config = dict(
    num_hidden_layers=9,
    hidden_size=512,
    num_attention_heads=4,
    num_key_value_heads=1,
    head_dim=128,
    intermediate_size=704,
    vocab_size=29458,
    hidden_act='swiglu',
    norm='rmsnorm',
    norm_place='pre',
    norm_eps=1e-05,
    positions='rope',
    rope_theta=10000.0,
    rope_fraction=1.0,
    qk_norm=False,
    attn_scale=0.0884,
    bias='none',
    tie_word_embeddings=False,
    parallel_block=False,
    init='trunc',
    init_std_qkv=0.0184,
    init_std_o=0.0,
    init_std_up=0.0184,
    init_std_down=0.0,
    optimizer='adamw',
    learning_rate=0.00114,
    lr_mult_qkv=0.7,
    beta1=0.95,
    beta2=0.98,
    lr_head=0.00825,
    max_grad_norm=1.0,
    warmup_steps=290,
    schedule='wsd',
    decay_fraction=0.795,
    decay_shape='linear',
    final_lr_fraction=0.0,
    batch_tokens=262144,
    max_seq_len=768,
    doc_mask=True,
    train_tokens=1607000000,
    max_steps=6131,
    dataset='wikipedia_en',
)
MLP neurons of a small language model. Each row is named by its layer, matrix (down: output weights) and neuron, and shows model dimensions 186-313. Each number is 128 + 24 x the weight over its row's rms, rounded and kept within 0 to 255. A neuron's up and down rows have the sign that makes its largest values positive.
A block is one neuron, or neurons of one layer that tend to fire together. After each block is what it responds to, as a language model described it from the Wikipedia text at the highest values.

L6.down123 [131  75 132 103 141 165 127 146 100 125 115 150 100 160 137 156 157 135  67  99 119 137 146 128 158 110  98 126 144 148  99 101 108 107  89 132 123  94 140 147 124 130  67 110 118 166 130 131 138 120 178 128 125 131  87 139 135 133 107 126 125 104 125 123 113 135 135 182 101 139 128 162 113 132 145  77 142 121 150 116 122 154 147 107 117  76 125 100 117 133 152 127 124 134 122  76 111 156 136 135 134 121 111 101 108 171  85 104  80 144 128 110 137 134 146 139 103 167 159 155 127 107 161 133 116 169 104 155]
L6.down300 [159 104 138 147 139  92 149 151  89 116 121 131 154  91 139 103 124 135 150 124 137 149 136 174 144  86 103 130 138 123 129  89 132 130  86 164 122 142 132  83 137 114 183  85 130  95 115 137 125 133 134 166 107 127 139 111 150 153  92 148 122 124 161 133 153 171 130 117 182 144 129 145 164 108 136 101  99 155 121 130 143 139 104 159 130 101 119 147 148 149  95 113 129 105 143 166 142 142  96 144 113 130 140 100 146 154 127 118  92 150 134  62 122 129 144 122  97 109 105 131 142 130  92 140 145 153 148 136]
L6.down339 [129 104 139  99 113 132  72 123 157 146 135  99 143 100 111 143 129 109 165 104 124 120 152 126 137 131 154 101 162 114 133 108 148 153  89 136 152  76 129 114 130 114 128 138 122 170 125 157 132 122 134 146 104 182  95 125 152 155  90 116 128 164 158 130 167 174 112 101 130 142 137  96 138 107 118 159 117 128 135 149 135 159 121 155 133 122 169  89 150 127 110 118 131  77 117 118 152 124 142 110 118 162 128 132 121 121 147 131 144 130 157 126 119  42 128 141  92 131 159 154 124 117 133 154 125 144 115 150]
L6.down633 [109 116 143 104 136  94 121 133 135 159 139 116 140 108 117 190 110 125 137 178 134  94 119 138 137 123 139 142  87 154 131 118 129 136 175 128 118 105 143 174 130 138 109 128  89 142  80 179 102 141  97 134 114  97 124 131 112 101 101 139 149 125 117  93 125 127 127 112 119  92 157 124 122 140 162  87 142  97 117 124 139  93 151 132  87 105 150 104 137 138  87 121 146 109 128  72 116 141 112 133  65  97 140 102 111 156 132 121 144 130 152 144 140 129 116 125 125 135 141 151 102  89 142 141 139  92 119 168]
Description: Clause-start subjects and auxiliaries. Subject pronouns, auxiliaries and contraction pieces near a clause start, mostly in quoted speech, e.g. didn('t), we can, I hope.

L6.down110 [107 120  98 183 172 145 137 148 138 125 134 149 137 166 153 124 111 118 125 118 108 137 154 144 140 135 169 101  98 100 104 134 127 132  97 133 141 133 162 131 123  98 151  79 143 108 134 145 152 113 140 126 153 101  93 124 120  97 123 157 118 124 110 162 100 141  98 113 120 127 106 174 111 138 129 169 124 124 123 148 131 133 131 106 152 130  99 162 127 129 193 172 154 151 177 144 144 162 136 145 144  99  84 169 113 116 107 120 113 137 130 103 108 150 183 107 118 107 118 100 101 140 129 119  99 151 168 113]
L6.down197 [ 87 145 132 164 159 128 182 104 136  92 121 160 155 158 146 205 156 142  86 130 160 145  89 138 138 118 117 127 134 129 150 137 118 129 108 121 165 152 143 146 136 150 179 107 124 110 156 130 110 151 110 136 123 126 156 111  99 131 116 158 141 151 106 103 100  85 131 144  75 119 127 131 151 139 187 166 120 111 164 123 114 119 137 112  99 128 152  99 134 145 133 102 134 163 131 110 105 108 112 155 125 160 181 108 105 127 119 150 106 163 124 107 111 163 129 141 134 139 186 105 134 108 155 159 104 142 129 100]
L6.down561 [130 129 142 113 141 167 155 147 177  90  93 115 163 134 137 135 110 147 118 156 138 125 138 127 152 141 135 118 119  77 135 136 172 159 122 145 159 158 125 150  87 111  76 163 136 144 129 166 118  86 131 134 133 123 163 140 158  92 124 152 140 129 146 133 100 111 136 107 114  89 181 149  83 184 120 114 124 110  90 100 112 128 143 102  97 140 169 131 102 148 175 137  99 119  88 138 142 114 131 119 129 124 136 152 133 154 107 118 124 125 110 107 137 119 118 137 140 108 140  99 137 153 131 136 105 140 146 123]
L6.down581 [144 141 129 121 126 153 131  96 126 134 130 109 156 133 128 111 151 100 157 121 119 149 112 106  99 119 170 102 123 101 124 148 120 135 140 129 127 144  77 125  76 109 139  94 115 143 130 124 167 141  94 137 101  96 141  96 157 107  80  90 181 122 117 142 143 128 136  73 149  94 122 116 103 132 153 118 139  91 140 108  83 155 140 156 135 103 140 116 131 111  93 114  91 176 142 127 154 165 121 139  86 129 135 135 103 129 101  92 118 139 116 147 121 126  99 134  97 138 151 108 114  80 149 136 127 158 200 206]
Description: Table column separators. Pipe separators after column names in markdown table header rows (e.g. after Status, Third place), plus commas and and between list items in prose.

L5.down26 [155 120 121 155 137 139 135  82 145 151 129 127 128 101 131 120 133 122 129 136 117 109 118 150 156 124 138 144 156 103 106 119 140 134 143 104 155 110 127 110 114 146   0 119 103 118 149 122 121 127 121 127 131 140 143 116 139 127 100 134 130 120 114 128 133 109 115 135 145 129 171 111 132 102 123 118 135 126 136 147 127 119 128 125 161 132 154 153 129 129  74 124 158 174 139 141 130 169 117 118 136 179 112 137 144 141 126 131 142 134 184 127 118 111 125 124 116 134 166 104 157 147 125 116 134 124 141 104]
L5.down81 [128 173 144 128  90 100 129 176 154 109  72 143 143  91  96 131  89 114  89 127 112 134 123 149 129 131 135 147 120 119 130 128 130 124 121 161 103 123 133 118 124 149  71 167 141 141 125 117 129 115 117 130 172 179 105 139  99  98 103  80 111  76  86  54 102 141  92 139 138 145  96  99 137 116 166 111 107 139  93 144 160 117 144 184 113 112 116 144 158 117  99 125 117  78 155 106 160 133 113 148 135 139 138 125 116  84 120 185 123 134 158 156 126 115 128 136 136 123 130 149 180 158 130 163 105 163 136 131]
L5.down160 [170  90 104 115 140 141 163  97 185 136 106 122 129 127 126  97 129 148  91  96  81 134 112 136 117  90 116 152 150 109  94 146 121 149  94 149 149 136  98 134 136 115 108 130 113 163 121 118 127 132  81 162 128 144 142  91 135 124 112 143 155 191 120 124 148 134 100 132 131  79 175  90 128 154 128 117 129  96 101 139 132 140 103 128 141 119 165 109 156 126 119 126 112 175 147 125 148 143 120 142 118 137 126 103 150 101 139 125 135  93 155  98 124 146 109 132 112 160 116 117 115 140 145 139 123 153 147 137]
L5.down418 [138 149 165 133 126 129 130 124 119 110  86 118 143 160 110 157 146 147  89 101 134 147  84 117 176 121 119 138 166  89  96 118 125 171 116 144 121  97  73 135  82  79 152 125 135 121 110 119 162 111 143 130 135  85 119 106 155 152 107 182 136 125  81 121 112 155  79 127 125 132 128 113 134 143 126 170 146 125 115 100 145 118 175 108 102 178 105 133 141 125 128 125 123 140 135 119 168 112 157 154 119 149 117 139 137 165  96 143 119 123 181 122 146  82  90 150 148 111 124 163  89 102 132 112 144 136 173 150]
L5.down423 [156 102 139  99 107 134 133 106 121 104 160 100 127 102 165 133 126 132 101 135 113 127 129 109 126 143 147 122 181 152 131 111 137 124 129 119 123 134 169 135 123  92  12 131 113 115 134 171 155  87 117  83 131  84 135 116 186 162 131 137 125 130 132 106 122 125 128 113 131 147 110 123 129 169  98 178 130  81 121 154 140 126 142 121 127 155 123 155 139 185 143 122 101 108 153 144 177 136 123 116 169 142 107 122 149 137  95 182  91 108 192 130 154 106  95 127 112  90 138 132 112 102 134 158 145 155 152 166]
L5.down454 [131 105 115 147  92  95 174  91 169  94 100 134 155 138  57 109 135 167 107 156 107 139 110  96 143 120 147 166 113 101  87 101 135 160 138 158 117 117 111 164 133  55 142 140 185 109 136 121  91 127 118 109 112 126 164 104 148 144 101 144 109 162  95 134 156 141 131 118 137 135 146 133 111 127 143 118 168 156  94 130 130 113 161 168 142 155 167 103 113 114 121 142 133 133 101 131 149 149 140  92 111 109 157 102  98 120 136 123 110  93 149 155 109 100 139 122  85 125 108 118 127 117 116  81 132 131 135 110]
L5.down508 [131 146 175 112 175 127 113  84 151 124  97 127 141 136 170 101 144 172 101 143 146 159  90 124 153 123 116 135 153 131 166 117 156 130 140 162 190 141 135 137 103  63 139  88 141 131 131  98 146 106  87 124 133 102 151  93 128 126 140 149 124 152  84 131  86 154 133  96 142 118 118 162  81 148 145 125 119 117 176 135 171 121 136 147 135 129 149 146 177 163 163 127 107 175 133  99 136 154  83 127 147 141 140 124 150 139 137 151 102 125 112 114 148 156 100 157 126 139 137 116 137 124 178 113  74 132 133 127]
L5.down509 [118 116  98 124 144 131 153 123 143 128 124 128 126 134 133 126 131 140 135 126 131 124 136 143 170 127 129  91 143 129 129 122 127 132 126 124 129 102 131 141 153 165   0 104 140 133 120 123 113 114 111 111 141 130 136 103 124 148 165 100 116 114 102 123 119 141 119 117 112 165 137 120 128 124 102 120  95  74 158 125 113 121 118 119 154 121  93 140 144 109  99 142 154 227 128 135 134 148 128 132 138 107 142 126 141 141 159 138 161 130 146 116 114 153 114 119  95 136 106 121 138 113 148 134 147 123 112 101]
Description: Table header separators. Column separators (|, /, ;) between column names in table header rows, as in Team | Pld, Years: Team / Apps; also line breaks after sentence-ending periods in prose.

L3.down249 [ 98 133  94 137 109 133 159 122 125 150 120 100 108 137 136  90 139 145 136 142 160 155 157 168 143 148 123 159 156 128 205 133  98 146 134 154 113 142 146 124 131 141 233 117 147 124 148 144 147 130 131 128 150  97 103 114 102 145 151 166  99 127 115 128 120 158 125 117 167 132 145 151 123 110 122 151 132 110 133 130 138 132 121 105 111 129 127 134 149 103 148  99  82 151 146 152 126 149 113 166 156 111 130 134 137 171 153 146 110 138 117 131 105 110 135  98  89 107 131 118 129  93 144 108 133 105 115 160]
L3.down678 [101 105 120 116 112 128 153 144 123 125  99 123 151 113  94  75 111  99 136 162 113 113 130 126 125  93 128 148 158 118 163 119 134 108 130 156 132 130 163 146 142 134  95 117 145  99 128 134 187  98 136 135 157  93  98 183 133 183 131 143 101 121  97 138  93 139 117  91 124 121  95 112 114 121 136 123 129 118 105  88 115 135 103 129 145 106 165 109 145 138  98 126  92 136 118 112 123 161 112 135 105 142 141 125  73 155 137  94  92 101 148 137 122 131 105 134 105 130 108 121 142 124 126 122  99 124 115 138]
Description: Mid-title function words. Function words and middle words inside quoted or tabled titles of songs, albums, films and books, such as Goin' Back to Texas, Voice Of The Runes, Jingle All the Way.

L3.down168 [ 96 113 159  98 142 121 128 109 135 148 140  90 130 134 115 131 119 122 150 143  96 123  67 103 109 149 157 170 117 144 146 105 138 106 122 120 135 152 132 130 121  94  66 121  84 130 106 117 131 124 129  90  89 166 155 126 116 123 168  74  94 126 153 104 126 136 164 120 111 131 133 113 120 138 113 150 144 118 126  86 121 105 130 117 139 113 119 137 143 140  96 144 152 193 102 127 158 132 145 110 136 108 130  98 132 120 121 143 145 119 116 120 150 155 123  85  81 124  83 123 185 123 116 108 147 126 140 123]
L3.down494 [116 126 153 180 136 133 123 141 166 120 123 115  95 179 108 115 110 148 110 121 146 138 143 102 151 138 138 142 100 137 152 137 138 137 132 158 163 151 160 113 120 113  77 174  79  99 115  79 128 125 177 115 143 154 125 126 125 126 133 103 121 141 142 103 140 170 146 134 120 124 117 140 156 112 181  99 164 158 117 111 160 155 153 110 138 108  95 137 124 132 130 141  80 128 111 161 114 102  95 100  98 146 124 131 133 116 149 136 101 147 133 163 130 126  91 141 133 127 123 158 149 119 103  93 143  73 115  95]
Description: Line breaks ending entries. Newline tokens right after a finished sentence or table row, plus some fields in lists, as in Subclass, medal, and S in Mr. Sadiq.

L5.down53 [128 117 110 129 100  74 132 152 138 165  90 132 113 134 109 109  99 137 108 100 109 106 113 124 156 119 170 115 112  96 130 130 151 106 111 100 119  87  96 103 108 116 117 146 126 122  96 201 144 110 119  72 126 114  57 109 117 133 136 103  78  69 157 143 124 161 111 161 159  76 140 124 147 117 126 113 100 103 163 134 129 142  99  94  73 156 158  66 163 145 129 112 126 135 142 140 114 134 124 137 128 105 117 100 121 153 139 115 139 127 100  74 137 125 126 139 124 143 142 157  98 105 126 167 128 124 130 147]
L5.down54 [133 137 131  87 113 132 129 139 170 159 120 132 133 150 140 138 119 144 166 125  94 173 106 150 128 112 139  91 140 140 113 103 118 123 130 177 111 111 104 136 113 145 137  72  81 144 168 163 113 108 122 144 101 111  97  94 174 120 125 129 137 116 111 120 156  87 139 115  93 191 154 194 139 103 105 155  95 101 101  98 156  93 174 138 138 173 118 122 127 109 109 105  99 117 159 151 121 179 112  90  81 122 114 132 103 108 166 160 123 117 125 164 132 101 111 180 128 135 118 135 100  73 136 141 116 141 119 141]
L5.down95 [156 114 146 115 102 101 115 139 123 118  83 131 133 136 118 179  96 151  95 141 166  92 106 130 178 117  92 139 138 143 121 159 138  45 118 140 107 117  86 161  94 151 168 131 101 100 154 139 174 126 127  95 143 118 151 123 103 164 128 170 106 164 171  89 130 122 115 150 120 144 151 114 163 121 110  80 129 114 126 120 102 118  99  87 123 163 125 151 105 111 139 129 117 139 134 145 102 135 128 158 144  97 127 118 130 124 117 127 122 144 120 109 118 115 129 161 168 110 151 115 123 120 142 133 104 152  69 126]
L5.down375 [137 101 132  84 132 119 125 129 132 145 141  94 109 121 158 108 127 114 118 136 111 138 138 155 131  88 169 131 110 140 173  91 141 147 106 105 132 123  89 121 100 124 100 113 156 151 139 150 148  99 136 159 136 125 151 126 114 105 138 149 125 161 125 118  93 173 115 138 129  96 116 137  92 143  98 177 100 119  85 134 123 136 115 142  61 131 111  90 109 124 147 127 144 126 148 149 159 178 167 104 105 143 124 190 103 101 125 123 155 115 170 139 129  98 119 107 156 128 162  94 103 146 175 107  43 109 142 135]
L5.down404 [115  95 131 140 141  98 173 116 122 104 120 134 121 127 116 105 111 152 111 114 142 133 148 103 114 104 110 107 118 100 105  97 131 150 134 136 182 133 169  78  99 146 177 156 121 119 157 118 148 129 130 126 172  97 112 132 128 103 171 143 179 127 125 114 121 111 148 173 135 116 138 136 122 128 133 114 108 112  72 156 119 132 125 166 106 137 154 127  96 146 126 217 138 133 121 136 158 186  93 136 102 114 140 124 158 160 137 125 112 134 121 165 131 144 124 128  99 160 141 151 152 121 130 121 121 128 119 122]
L5.down411 [148 113 138 155 149 136 113 116 115 141 117 142 125 105 126 156 109 101 141  99 142 170 110 130 107 113 167  98 127 145 144 141 107 135 119 128 138 106 134 131 147 126  78  88 131  92 141 130 136 130 130 120 119 129 131 127 123 112 113 120 153 143 125 188 132 160  73 154 132 134 105 106 102 120 144 149 132  94 117  90 104 154 122  92 126 137 107 162  86 118 147 132  93 143 133 135 151 149 106  64  89 173 106 107 100 169 134 158 118 115 141 140 127 166  92 116 113 131 154 159 152 143 137 144 140 115 140 132]
L5.down516 [136 156 139 132 124 102 143 124 145 136 137 194 161 128 147 117 124  98 134 163 140 145 122 130 122 115 176 128 133 123 141 145 162 119 126 131 114 112  88  90 132 137 171 175 104 166 118 113 157 136 186 179 113 134 124 113 170 114 132 140 136 147 114  81 122 104 144 131 129 110 141 146 135 106 159 100 135 125 128  71 159 136  84 140 141  98 145 156 131 147 122 107 124 161 107 128 156 122 174  96 136 153 143 120 118 136 131 151 114 154  89  96 151 121 118 116 128  69 132 176 128 111 155 141  97 123 127 156]
L5.down622 [126 167 132 137  90 105 177 135 167 102  96 101 128 101 107  94 169 105 123 118  99 114 176 147 116 154 147 112 143 146 128 119 152 154 115 157 189 127 110 122 114 106  93 112 120 124 115 141 147 150 139 148 120 143 102 107 123 137  99 142 168 105 120  80 129 155 139 124 123 102 108 145 117 141 137 143  91 148 160 156  99 154 124 132 137 153 133 112 116 157 116 103 142 152 147  97 155 115 119 143 137 128 170  72 165 167 107 126 107  74 140 105 149  72 121 168 110 110 153 125 111 128 105 119 151 144 131 116]
Description: First-person verb after "I". The verb or auxiliary right after "I", mostly in song and album titles (I'm, I Am, I Can't); weaker on verbs after other subjects in prose (reverted, respect, release).

L5.down80 [107 129  95 157 141 117 122 101 122 121 147 145 139 139 185 107 118 102  87 149 186 137 111 141 111 152 102 108 139 160 151  96 115 154 166 116  96 120 127 145  89 109 144 115 106 137 108  83 173  93 121 114 107 176 111 159  96  64 145 112 103  83 130 126  96 106  94 146 113 148  74 153 136 123 147 137 103 134 114 111  84 163  95  90 139 114 110 149 116 129 143 128 132 135 136 109 125 101 105  86 116 137 115 107 120 117 117 169 127 109 117  96 120 111 123 112 145 169 146 110 157 109 177 118 149 163  79 133]
L5.down96 [129 140 144 160 141 167 143 148 123  85 150  47 125 122 114 139 123 105 153 101 110 170  82 151 116 134 133 135 119 134 184 111 120 103 152 108 110 103 110  78 139 182 199 126 146 159 108 129 185 148 141 147 107 155 107 113 152 187 134 113 114 164 110 130 162 126 120 131 141 133 145 140 106 155 101 128 158 121 124 133 124 126 127 116 161 124 158 113  75 122 158 140 124 131 130 128 150 132 135 114 101 116 135 116 128 137  91 178 129 103 157 147 146 128 163 161 137  96 131 102 125 122 100 133 124  91 133 152]
L5.down261 [110 100  84 139 142 122 155 144 135 137 105 119 159  90 114 164 162 143 136 137 138 109 150  98 127 165 114 102 112 117 129 126 155 110 117 115 116 139 125 119  92 118 220 143 126 121 138 126 116 130 118 133  78 168  96 125 110 120 144 145 130 153 100 151 166 165 108 165 139 124 126 161 127 133 138 155 152  88 114 164 103  90 124 117 112 137 115 174 118 113 107 103 102 134 159 104 169 147 135 109 159 117 129 131 149 124 142 103 133 130 144 129 132 108 135 167 131  91 148 115 118 117 145 147 113 126 139 119]
L5.down326 [104  67 126 136 142  96 108 100  96 146 170 123 137 120  99 144 183 131 148 143 109  99 164 101 178 154  98  89 119 144 114 136 127 146 133 147 173 154 114  83 112 139 140 116 155 131  97 153 134 151 132 150 117 108  83 123 147 149 101 162 162 130 157 133 172 123 131 157 127 126 126 136 134 149 114 126 121 127 106 104  73 115 187 120 126 115 151 108 138 144 102 119  48  93 135  98 118 118 119 101 126 132 107 141 107 154  99  95 133 131 116 120 101 146 139 121 119 119 119 107 116 161 132 116 149 109 157 148]
L5.down505 [ 95 100 116 143 118 158 127 135 112 143 128 154 123 132 106 106 121 147 125 102 116 118 154 125 112 134 128  51 154 145 154 145 114 116 118 143 115 109 151 122 160 129 111 183 159 120  85  83 155  89 144 150 126 124 117 169  85 170 144 129 135 129 149 132 137 115 128 126 145 136 136 120  92 104 123 145 122 135 137 131 101  94 134 141 135 115  92 134 124 119 173 120 101 105 119 149 128 140 101  89 161 120 112  63 141  94 134 120  89 196 166 133 132 120 130 144 124 138  94  95 116 123 160 148 121 138 121 143]
L5.down560 [116 149 109 113 167 103 114 123 126 126 147 132 179 128 121 151 165 129 134 113 101 162 125 137 106 103 115  89 128 150 141 103 126 166  96 174 160 124 156 120 150 131 153 137  93  78 141 156 155 122 152 100 106 117 115 107  84 122 146 162 125 116 121 131 114 123 129 117 122 144  96 126 104  88 141 121 162 137 154 139 106 112 124 124 166 157 132 159 100 159 136 100 109 122 141 105 155 208 153 119  82 121 160  80 153 128 149 116 160 144 133 101 162 126 134 135 116 134 160 146 185 104 149 156 125 126 157  81]
L5.down576 [113 116 125 206 130  84 159 145 136  89 164 189  95  91 132 142 127 105 119 129 106 155 123 107 134 147 152 141 133 106 116 107 114 125 137 114 141 107 157 108 128  78  88 163 147 132 158 145 126 118 122  80 121 100 116 127  76 138 129 140 127  88 106  92 139 122 108 142 125 139 130  80 150  86  98 165 158 118 167 111 115 107 146 100  83 114 103 137 130 106 114 110 159 119 125 147  85  86 115  90 174 119 131 123 143 145 107 147 169 134 119 109 130 151 143  68 137  98 144 126 107 116 154 143 142 118 164 144]
L5.down664 [118 147 115 110 139 113 108  95 157  82 132 165 157 125 118 119 104 124  98 112 120 102 150 150  85 148 147  85 159 110 143 127 166 146 189  96 106 109 168 122  76 123 160 145 116 137 148 127  93 117 108 137 124 168 129 140 142 110 156 142 103 123  91 135 127 112 151 134 154 109 153 102  83 112 144 138 143 155 119  83  75 125 128 171 146 103 174 160 128 125 174 125 126 100 148 112  99 173 123 101 118 111 160 135 100 105 168 109 101 104 151 126 114  58 124 162 154 134 167 131 137 156 148 172  95 175 104 147]
Description: Leading digits of numbers. First digit of a number starting a date, year, episode number or table cell in tables and lists, e.g. 1 in 1999, 2 in 2002.